python train.py --d_model=512 --n_head=4 --init="trunc" --lr=0.00978 --weight_decay=0.0083 --grad_clip=0.5 --final_lr_fraction=0.05 --batch_tokens=65536 --dataset="wikipedia_en"
MLP neurons of a small language model. Each row is named by its layer, matrix (down: output weights) and neuron, and shows model dimensions 304-495. Each number is 128 + 32 x the weight over its row's rms, rounded and kept within 0 to 255. Numbers have three digits each.
After each neuron's rows, "raises" lists the tokens whose logits its output raises most directly, leaving later layers aside.

L3.down1936:143138120151073100157155166167154141096160095137136124084103131108146095080207105151114127131177106097126073113130124102087147118092115152139104135177138160132083170091105105117154130143120158130085130119131143144109113135061137147082122079138087165124112137141154099142142141140135113096113167157144126124167150097097115137184152085096151095081079133131176180161112087144161093142096090078175110141108127079086127158091124130179030163110139138105084122093179148109095142146124119183121114154120097051093159122135142120120145063132132130099099161161049144176202123203141113112
raises: "s", "es", "ey", "ry", "r"

L3.down1067:170032110153099110104132165160186123187124139186128090129184043180140171104186149102120161122095136154126138113119116102140092107117116157115138058162224178143149135158155123084125101082060119110169140151067161140118081127145119128115094108148089130127107150146110142094108158135115120109086140111150104161145130190142164077150169123051149104091152101126153119131109125149136148124133107155106164167105105119134164149083178103123107097087120115188121130080150115110088137089155119140092097138156136192020104097088054135122136135153149104115141147072073106134115144115139141079
raises: "ed", "ri", "ing", "ive", "re"

L3.down1249:146129095087089159126162134136191125137082147057095120125116155173126174153103071157093118157191101140191216175119104117156106165152111131073139123127147144099111088130198128123092106096106163127127122082115124143046139185182082129117128177146166200080058167124115162099097087134106119140138197124129124172135109163149190133161064093112165126130176133134152078101118073106144114077160106163172087081101114127068189101091129133084106085128123116144161148132065115071106157185135115128129128211103096072105109117116125153097165146180141123128064087101104163137147122117126154095
raises: "io", "ius", "eo", "cio", "ø"

L3.down1153:108162065138098077138149152114145089117117110065089115104078097128150179116140128122135127082084141161126101110155146096155091113139104123128110179143066142128077151182178139175174125138183118145137152066113149128147163107120097093140100132158097136142090166127195087075110162113136153146137073119217168134210128089149077143121094106075141167168153149147157097107103193090119167149109060150107084146164157071210096128081159147139128167165079135171157170183061115133091129129121127197138162152112166194179115168096115117135151121122128119110143129093095118096110091053073143093
raises: "y", " long", " she", " they", " he"

L3.down2124:154157119182078130115155173158071101088126169086136108142165196135136170186167119130084140120129180116196138127163160164153089094218142140199121149164105123172104196145054159132103191081179142212151103075184113144132131063036134123153162135244100128167154130118077106153129155141120102116154120108123079098070104170113129142093064077124159103042130100152163130138114110145095160113113125093122105176100101101164144096091089126107076147091123121151108105115135119082119123070142125072107148061076075178114099096129080132151127121136069124129132130138142127118112136126129137119
raises: "er", "el", "al", "ers", "fu"

L3.down263:079069115166102164114140131098144127128095154098143055177131108132126126064134083137143126098131105129085172084190102125138135100129115115135076119107113122110110096124134132130057112092098148146162108087136141125143108123098090103069130100152181101115114106079107175146097136121157111114199195132061095160118135139091141130133143112177101109100173112092113118139090156157099102122118117180169107103124121143136155112159101149081086079110069128146194140139104127127115096158173124155128172126065151158088140099140136138110087086128191140145118144137107077113159101148100165146
raises: "es", "e", "iest", "s", "ling"

L3.down1705:115142105138154143168177199119115117107124117125123146138127120131117137092139180149119110163113156094135109132147127120207109094090124148101150105136114141188194126148121118193108163141178082142086087085119132055121162117142140067205126090139123127149146115119075170118212136146101144114114106121144079112150145118148113116094068097075149081136057187029130135089122140191142143164074161156196122123140098130154135094068122054118169103082105137179130080150116140118185078132105197117137112132116192112094111169145117167159110123101147079116060184144172195177124126121109145114
raises: "net", "its", "she", "lo", "wr"

L3.down751:155123089128078097194170178102153068166110158097198091155159132189108099161103121136122170092090124086105130146138114108182101075062133142094087075194141123177100064170155066139112122092162150126134101124143101097111170115147126143090153127125124128121188095117115140198166083168142201200152170150080108173120076133157160099102080169060113139129116132166091127123089164141150134144124196127097089145065133111190147110089084130127116146098177129204127161099118137139155158143148147144136181194120135146082076140115117109086163103140142100141110139090110135118099104118088118120
raises: "ing", "ed", "ring", "ting", "ters"

L3.down1780:153071149164104056107141106059139095138143126097147106121124141125079153094130121095139092107146099136132112117105163109063147121145099147122111160124106120121081187164123135155146086133083158135164156116127102132119148169141134057143156150135129105134137088133105136158158183078120080146092105167083143162136106096135078075112081112147116097149123127080115145148140114166158118069185116131110145160114090151076125103105150029063135096096146136106104152148124145077133130187101129106128130104122102130132046132122121109117117166085156114105139111088135091131203178121159186121
raises: "ation", "ating", "ization", "ated", "ator"

L3.down103:120147176120090067180126111142173136071183153182090151133097163160160131096149145130107092100167172145187136141117180133130133104110139131143183115155111147128140126124151118108093131185149193113150141121104089065069179104098119118128118121147181143129082119143151115121111183102087105175122162105090086147144099174149110154157088087090078161111145112165146188094168094135202121064142108149146152155116170140063142139101131143098076160123151096126147153154123138136163142124186110099118142160169142170118057084122142112109093159192150118122137105127180077155104130185080159085
raises: "ry", "ress", "ming", "del", "ef"

L3.down1673:160115117146154123138153114156101126105168096167240195107156180120114150087087144163115131151111088117099173141136158226156151149148142131107120166124142176158114196114141162117125210122112151115105057113105105067129080048098131148104096108129076139073120165179080119108105129085121053129149094141168162154158131104117161138175114136154104141073186176107112094123103096122112146120106094076205192099193090140115133150159166191105134099077105107136123131114156121135121163156174151070105123083122155051087093078113102160182131141137100168098144125128040134134093118151203116097
raises: "gal", "tch", "ka", "nce", "tle"

L3.down1586:099169156070128142143124138146135161144140130115189153135137122183093171144186140082126121092146109122095160059138151142136168128121155104076134188123116129156110124146107114071095194172098130203136093115070138057178141093124109073098121117129079120119101140113107124071144127083161120116155135166150149104163106163128099154174192078099140090104061107102123127131142123154126125113152086108111137159164099123174113095150079124100093138107124167131112109139182186151095133122148109084101169107140065133064114174072089129116135164077136094053199156137147109124129118157118182107
raises: "er", "ed", "ler", "ers", "s"

L3.down2261:101097138149161123143089152124111139101105153131166146145110103130105168110094102127045111156144117138143155197101077120137158101095108074109083126129154135076120136183147156158132118136118148157150118138190116061182114165080115073139102213075140119171171135044080128139133161157153151074142159147134141130149137160124116124110095143133139142146186153149155220121084122121156115055148097190130132155156147130073119035081124069081064130181074113074070082147118150090122127139091163127188131102138138159161129152164101110123082106187082198109110126200137135113185072152068138119
raises: "an", "net", "ur", " Island", "wei"

L3.down866:154133090105102147168097113138113151120108160153140145122156124087182104107155174168206090084113149165175132127101106083105127137146127155137118086153102160094118156085117113066147121066077097062096145151140103093113117165196147158175124144132132085164155120164132137079187100116126147187139122107173108103136107112090142126122133070159102119064080113128195180157115140095138152174166125154148150152121115135191113164162146170050141100089076122109170153108218148187065108102135057117133134199230143154134107168066115191092139140100121117126144128093159104131133162091089057119
raises: "tr", "ear", "bul", "tive", "bur"

L3.down1090:201113140134067123133088121093155160091161196173130102110109087199140129149125113154129120105111147150151071127089115136102103135136088139065074140162118144182125119166144118122159072099155151132154141110121086088182142074117071116083138133152044123130155082123120171091156096124139183058106124099149138120114109100155108107136132206108144089081072143160134183082118103101119175120123116137133117153127125144138083077169133101109091088102082114149106112068128090103124142095134124141140130204149098116112078161149042098171187150100104092130145074059165164110175135189145118162
raises: "e", "ens", "en", "i", "ster"

L3.down1585:111154135132134139140126100060076101109127152121137120157099144168077140094149140162100172140102141129139112074154144157130120186201186152086175098126153127132143139138100151138177150162115121127143095156106116159126157073166086114149113100145100128112175106117198159165154132069140155147134114138151144127081133092199090085180157127144208145067086092135106179093117084128094085113109083061105175089151164147104143144140093147111170125151149170154172162056100116053133194066121077113117164143100161053119101082157064116140189123149178177215090098177142108081167121159113134123
raises: " been", " roots", " occurred", " access", " connections"

L3.down1512:111109085135156103124086128143119176182107108114134190190138148111132129134142126129086131114104130162089176170140107182135119165057107163116113099163097090138163112188119103130134087120137180100068138130132095104160131107058139128206122138175126100079129087112157109104106184103103157107166179079110111110140132148103144098165190049138197153041156172099106132083138063084066147111105128171091130113065096108133070106128106088123111072099092140192124090162132053144141140184111157103140096093141097115141140156102150116123070156138142126137109096077102164080079161121115050133
raises: "ten", " course", " which", " whom", "ked"

L3.down1359:134112136186146138116128149164136164132145135091132147075075113139139087139151156138108155126137122164201144096168122194140167108138059146160138132181100132137134151118106166137177169132102109158111167127080149139137103116084171092178113131142154188140086181109117099074158200103140064111079139082165162188105112103147132146109103120148129074192030106040135131177078090063125118130107113161147189142120135082125128105088152082097155085124136091064101169130161109127111088143114172163104131164117077134118142139082098117126099069097164131137147143197188168159145099112103153117
raises: "to", "ine", "ization", "ino", "ic"

L3.down540:121187058117144150141137154173153111145129156099129119094079075104136155096142150096118146155119092190071108127125169099088103097114091064114082130111080096132070110155180058144155178128143176142119141103182066166126135160138132119104156122111137124162181151105200119101115154161124077130135070156117130104153130130191129146167113099108171152137069125134084130160135130090123121126150071108148043035144189141139115075098132167138116105140151080122171077170129154145170081100099181188135132125103133203126087078134191182107141109108079128161098180126129126069120137084115095129
raises: " they", " he", " there", " however", " these"

L3.down1371:146108100124111094132090166165185094136103098095143175129115127149128058066128138161095140132105149140156096182090134133134060106143123147125149137114138190174130064122127180147073123090105114124184162086109168170212119105137144106124179056220163175101150204210102179115126138165089151158155095177131200130111144117075126108172080124154117158108172091134152158166122099111098113166166142076128127135142114121082071158134076092167161157122050106154173068160089127186149102113167138131152116070142163105130141129145175134116100135081155131159165133125171120155149165110185064167
raises: "est", "ified", "ification", "some", "our"

L3.down2240:122093156138117130100080150081165143138071107138142118129150098137142087101106133196109124198115158107066099147169123145143172135102140114099098134149105144109077105158102094120080139132206128105066143110132106117116152075158084122127131139177142111073068070146161107097175174111144147111120186130114104100047154163128172092113152148206115150128182170108120153110112126145101096127130120215152192142139072151123183124100125099143126097088146154121147095077108071131138128134132152156141163176121097123133144135099159057146124208129161087162095123133107084103092193155192111164
raises: " which", " whom", "hal", "pen", " →"

L3.down1971:157141086079090149114106131128176137117158041150155097087145158109210149163073144100133132140141093158134084109113121102066149053130121120166152128147080156137123100151126102091161116133101115158161156093116127189127091147090202133105173113155142098136103147133113154121161087183118164193114114182144128155102078118122167152134155150068129165140182145155131102164164084120062165114109117159184179116125173091065109085099142127080142153087180127145101147160115157141121114147139118143115102112117127146088163107121122156117086127115140144128165115085137121153115112135083089064
raises: "ke", "ry", "va", "ly", "ish"

L3.down1658:168153131169128104114199174125169201126120153093152067111133105081136169126116161176147209100086087130081152133102125177102171102147107131148125131150122125103121140115165137135109121155093169113109119121102128159120080157133137137122116132120074131107099189116131143174163071162135079114129113078142095142121157140108153120130138160179098152138050134140085145202124150156112126204119133097071202164109080102122148132128134066099078126144118136196116115098119153092161160097136148134111118145146106107101119158148081112146173166108109157098046110124120142146100116100169137139
raises: "ing", "ey", "able", "ad", "s"

L3.down984:177123173090143057162136153147142140134135112165147139108095110119101182188168137130166152152093090137130143118141141143147152158141095135157195185166132105131124115161188071096172121146112125161105139146177162177105118155143120127106071141158115123150172121094116099087111138042138091132152128155114129067139081136121144113134125121161156138100000121126103127109132111120084140115064115112124117099040129131089094158154088116102137114082180114153138129214148117138163153132104142151120136141140137012137151081080137153099153136119097131127090136176086142191085108127118077153
raises: " Genre", " Conference", " Portrait", " Date", " Education"

L3.down2142:142180093152129093104083165101222163114108168161145106135190072074127161112131175116133168120079143137108121082135119088110140157146095083127105154092122159085095077145109141085101183156142124174114072147170159112162098106151118064117155084133120119126168142107168093152128143122186142138140131136087110123159183118126096132153145180143128117117091088111080097121092029091117118139139121075141107129184151073089111148193112102088118111100146035174087101124114093119125118087128145124127148144149092165140093123117117133108153109171077159179176145180106106146077128169105120150
raises: "vor", "ies", "var", "wick", "owie"

L3.down112:152123126142108111137125079112142111175076177182143137125127167084064198071093176083175096142175107145178105114118180111188137120136096141046114146150020113124100139157121138140143116117149072153097133112127113199117158142151161141174140082129178119068170141092110143094084145129114120119156110106080110149159176088144122103125098140127161138120108111119135154129114109109130147129126112139120155116162062153150163152151069107151097161166125090145123080121153097171095112118166170088158116088184119153122129080052133101055096108150127116119092130176113146187128180209076167118
raises: "ers", "ies", "er", "ists", "ist"

L3.down340:088147129158132095092114101137121093101137144099162114140103118109113086113103180169145148124113196182130093076098119090091168054159090121150115098098145156136155178112096137133130119114156182088147121202121120190179150159132091197095141128082157162119094100161135101162128184097159108108142090138060139164108157083121107131074114153136133190106052147112146115179159190085129161192119165115103177116112124104165044114168097107161206125118170132128132124138184077134104125134123146132084028117086144085130063115170145128156101113143123051136124125030116141072118132148089170144
raises: "lle", "r", "rs", "ridge", "d"

L3.down1228:172135134127170095177093141132079111117149095166109144064090128129124100108128165138083165165142145099165106066116142155135132084130130140129127180133092108133169101143117104127052162144191083130109169091095108127129111139116081123113112117172105097094112141128123079135182137072103167139199114135090063105130097137112121082145090100144110157110146090078175112129100150135144125065121121198199123163164078160074113164137172097092153131151119138149170122108162138147096078134128088152159070142158072156106060138130162096126074073137130082131098126067122162152134135114157212164
raises: "ting", "ner", "tter", "ted", "d"

L3.down1915:174081122174096105150168116108110168094095154102158069149124078130079130085155169155102164144157138128138173094162167184168145071119137111168134099151119164132102139110110156136140107131102092086112111139081130147126108081125114160186087101177174057167099104151153094155138128094145192136150121125146167161110187084126033138147160108074164109073173073147137109110104135106133133112179142143109144142128144092082115173154151103086124063141111071204079126084141117162180100155155147135128112089127109080093117078094147164138105121056113111118117108033089149144118119193145120119
raises: "nal", "ual", "ked", "band", "ches"

L3.down1391:075184126105138134216173123099166118134116167110142108063156103106107082147178133159122129119129079158148109173176135118178117143090160131108118035190201131176084114183151106177103082128139143118095096134133149152144163100123081173117144126114093122066066112144119109135110119032110156129070113137148167122106127120126117178162121079128102173136132160110058115083078125111137113148124115085112133096117107185056096192135135074140164150174121110139147117134148151127148118178127175125100110080113077130117112103112110184121084146077171142102119125138129111121135145128148205146
raises: "ant", "ive", "tric", "ants", "enter"

L3.down1914:125170116124166046129143139113188115118076102086130149165132153123111136148065163065150091175184131052142129160153166115148172170152088114161121119121101138139142108111055134134102164170159133162131085098151142124187129155098163156167092131187101122097052143126142123156126147171089077111146134143139114168152147071150076158149143075121151116155060104092088108133125112121132103194177110169166120201143054143111088182122109125222116167146144112155167162155102097081110104200119118137152118126138164115142104139127137174145042100100121078142169133088153153117145180138138126124
raises: "els", "s", "rs", "r", "el"

L3.down1183:122183187112164141068172155120136100104147139135164106158118093228122117128116080129170190155159158150178099174125097146161096156151131091168175165092091163162108056068132093080178129101133072118154152070126145148177099084128137160067132107076148108130190139110070131151137125061114135161189178092153102096141150068148149199155119135153156142122079114146103115116127155109100101109111141143153194090116112105118108044130190169165122136124104112188085108183132073198158114101107102144145116093129129105159136050121182110157085132069135139171100108117071111133130116095132109178
raises: " Sir", "ial", " David", "of", " Earl"

L3.down16:150173141146119139102150155134089175226157102130171119159119164080162115126125167128125110120155169169161118113097165044180126146087110117119097120133153053112106192171082115137199209108145136104126103135157157152090154115142160170110169109140135165070138143115096131115129139111195138100132101142089102132141102145160138113153101122126192102101053072132193164117146116069093135107115145130133117147104167156087165093146132096147177153121066164118123153117168148103139134115147107101119170180105152135074089123151125145125100160096128098129161138202133135119129151102124066126
raises: "er", "ers", "go", "ious", "ero"

L3.down144:201181105097126177175122090094173128133125125187127117115106096127138182146164147115108132128168160152156147144087176141120141135091103172146133138130134184114166083090180128155112132116095109075168115104106176130165119134185095127149166126165135105122166111118194166132145123138098099101159085112107100111068183162110151110082165130028138168176122104104198056055112135162165123110207085145175131177159109074065059074095028129139093152139174119109129135127085147134176115102164128060155133101128159105176093090102137133101132137142138075150091095098141137167043089133125199130
raises: "i", "pt", "track", "low", "a"

L3.down1509:086136146122116059124164093170103111147084118097128160130080080133123143094196149144113148176086120103094149111157144124058145096142134118145155140109113143128105067150119134111124154145195154200198151168151123110166148107159128170136139138131048167156166093142124143083119116118116116110129140161129073128171198112141135098145121158125129099102099170132190128125071090144088110141124149139144126151150153085154152095107049161129086174122152170168120119130120117125107076085128073119084224101080117151068110074152128087166146121117044126113157100097137155105093160168139145132
raises: "ime", "hia", "ima", "imo", "im"

L3.down1019:150180153162136137111126139142120155125151111155089134103146102135115153081141104130130172103111183140112187151114158119040072161125092069114120102116127128096153071141140159102086131124145109133081106141097100122119138113117174147108118084116102082166185087135108132129159156199098123085148158047138143204122091115139114194120052084173157105192111120094120163111147109112149153148098139058105155101178104182181050200131166115098130171055085110100022099104092164126119166085148119123098118179107075130126087139150123117119096179158135142153155147157136148125194086145172127123
raises: "ira", "ana", "ella", "rative", "v"

L3.down217:116090083115102160153176156119132139117080127139170114152155051147127177125120129084094108129140152098204096098176124146144121129142130143094185104165129125105183135136110175067126126158151203133148159120131172000154111128080117165115134089124097109094134134093122118104123128160160103117160117144138151105198123088105117165096104127145172154147133199156127123079112110136140114135121071181125116180122086132104130078126069126143066163132101109116135104155080128073101086159111145158100097060108130044082153083133151108096131231165148166155149131145039167120094153091141128131
raises: "ica", "us", "i", "ia", "os"

L3.down2237:174119181110137126113138181164181181106084117116078079167128156195111122114184099103140087129117092190127097126159135088179154136144157156097113171171105095142122073116170134151108145134115130153141149154131140202144142136121158098127127199022081162096103099100183124110085131125145121121134146104122140149135130135142168129157148106193069100112073112093175093008178086085181087173143131189165134078122157117129120067145166097145124144137092107128161083124123106221131084105134128133168099134070103134176106109125168130091119155119112143116122070097173174126091102100162096182
raises: " now", " today", " currently", " who", " still"

L3.down2350:084148085114122118094158185088114137091132185143142145129105130121110137087142129125041126153139123164118165168120073137126076156081118171081100118173086125113122127174135116175106159196119074119175135196141090114122143137091165094081113112131098144124104150143089121145047104152120117139160125081155155127146094134131156174145211158164083149168155083121132078118073121121160121122097143125088164175084081141131124151136098105094099126102136088160168090156170144082104071106110123134184139154129078151166156135161103119108102151115194124184054089120160120137124122149092186086
raises: "ing", "es", "ers", "ey", "s"

L3.down1087:115124107096118135126100132083133192178126099134187134127145159097100163082132089088112128126122097165092148182138159191231138151124138129124168114124149092083125094167065104134082131176106114089122132106129143168148083036146160119125152150133163129173147166097144123112173152085128144141065125064065124103141184122095115146145170116113098167130147150102164151101146096131117115068158139147088101159119100152111110117053109106181107146131156109124105098109141137153080097098111117100134076091151113164118106177080097136153117120079146186175116086140173105068109179145148115133
raises: " course", " which", " appearance", " place", " piece"

L3.down2070:156151151161158127125104123155158147141118128054187179111105126122145168149125126112124184123167127114141076145146127123115129143134151126114105176126130134089137086164116143138151107159106099094090108169084167140110182118098157116134136050170164119167136073076108112159118111095180133090104176123119117120133119090135147158146108114097110122130133146111085116107076063097141153179178087113118155107135141161121132135143145096155167110146025143121079150083110108133178110020180130132073155146118103119036067150143121179130159133139137073112155116158161161183153130156141146133
raises: "gon", "ign", "er", "ers", "ious"

L3.down1986:135141174125099181156197095123125118119082113159135148105164149095097147104112120138126152065137113125100190154129106118144186116164121149112146133175174147075071184176083134104106154097136127150108173092154156055213122120157127146108186161162125187113125113111146178167189107084145184133156148062190132132132107118133163066116117158026145134130053142140092158122153137154061057176144096164074049136072066133169096129123121162172142079146115120124116157120066163113138137044170157030134116106131142120086138154182092159100115161079140105115081140119097128084154107138064193096
raises: "as", "ies", "ia", "i", "a"

L3.down1443:181144136124120238131130135181134122164156126099113117141169104113050111116103111124125159139169083095175169160114138162154146141146129158094142114072093130086132127094143152098146116126105177173081097130128084120105148096121175091128138161102121164116119125110102104108071145172079130100187121178055111174129101084130166092139156174164171122086080168114107156126139154099162087181108079120147175177125113138107194116122147102111119121142130115148222141105124097109102089164166147168099166129082120020186157128098146134155154105126182131127089099090128115125111108160174090022
raises: "ka", "ya", "aki", "ko", "gal"

L3.down998:145131145087089090090162187104092133122201079088133157113108163172166144190115150123158153051169083162120092115075062078138154112154121154072141158136086141186155165148126134105047153128180179187160110165092058079128099108119083060088095121122103136166178127127107111132135149128073129121148135127115153116090093094115083156096157154160099117135122167132120127150105084133126157168093126167116153121135167092121122123112119141197103137081130113190080187121104095147105086091143110145094165161100118107154165127094137155154152093115169156151078119186104090123102146131142125116
raises: "ch", "ish", "if", "ig", "ke"

L3.down371:162162089132099099111188116096123085149129128070129125138126157075149126100161115111130114074163088098097090094125150142121104104134132099103168104131100105139132220137170169138160107127142164103065170102116149117143130095095141144118127150126123162118103152160134141147116161098138114103114108141102144177162146095084193105170146099114143139137208139149134099108152128093157142160107089154114122175191109164106177107154090108155094151166113209144104098102121120163141119173043106125076151064125116144079131160180147067075108200085179144104199143126133129082102077125066175146
raises: "ire", "ena", "bel", "ela", "matic"

L3.down2221:203138166181099130160068142097147100140125103107139168124143122101126177124128227174090147129122137183105118139150097128097144119153084150139101089143162148169102068136161159168118187120104119104088099107095157111093091085128093119184137058121124126174169097161097106082153155043171108143160129124131177146199109170133170132137102124139144087168139131111146170111113164106083103138179091091177152123143126136109128128148112100101115080155147120161195072129145137170173122224174121150143116165113119073111173107138111149075089154151160067108126171111163117136057145115079166128
raises: "ment", "ive", "fi", "tch", "ear"

L3.down1618:118146115146119138088173143207190178118123181131138105158115119143140149090121110138148132131128105147145078128087132110122088127092137095102055150122151115125067091118121159086170125113108137168114154149107152226199091138126107124114080151069142113096114103068164158085152134102164077117143102151176163105155097109144171130174098105132109080088078160201088171180138171012145171146154131148107105102121168067155132095156142115109154148144100154165142071149114136083143103148148115121142203107114118157182102120111170165090112089180118109117169154099071105124077121133125074115
raises: " it", " they", " he", " she", " we"

L3.down962:163153114175129118152151092150132097140128122103124175128072145138117106133090141095163098087156119120168106105171092144189174142137160129094152095115121136149152118114160177078099079136186067058167122144111150099141181074171151089092095127140111107153107144111104177147126130107135111112131191122185093154138167163078110138146149128140137086172005131143115090117136098142081173105106099142105124143160109141129122130123078109132087154112107126119064126141177143077094139125153118111096121152080138106139123147100187103120116149100089168016168195172124103205142150107127153104
raises: "ants", "agh", "ator", "ors", "oso"

L3.down2519:117146103144109121154113140123160079098077129171108115085155142084117114142043150101114172158148128112105062110131124115134143127139154125148065119147141111118114120129106132083138130164170147159110200164122167129176136188138160109137089133139113052156097170124155168124168121153139138144125079102130133115128118132124107158174108152082148181075162163160079116138140105105116166083165196147097122084143110097148098117083139097141121179098139158119109074127102063105166168108120081131110093131133090161100102091084139141114118146157184141142158185180110103103135118157070060132
raises: "ever", " confront", " asked", " necessary", " she"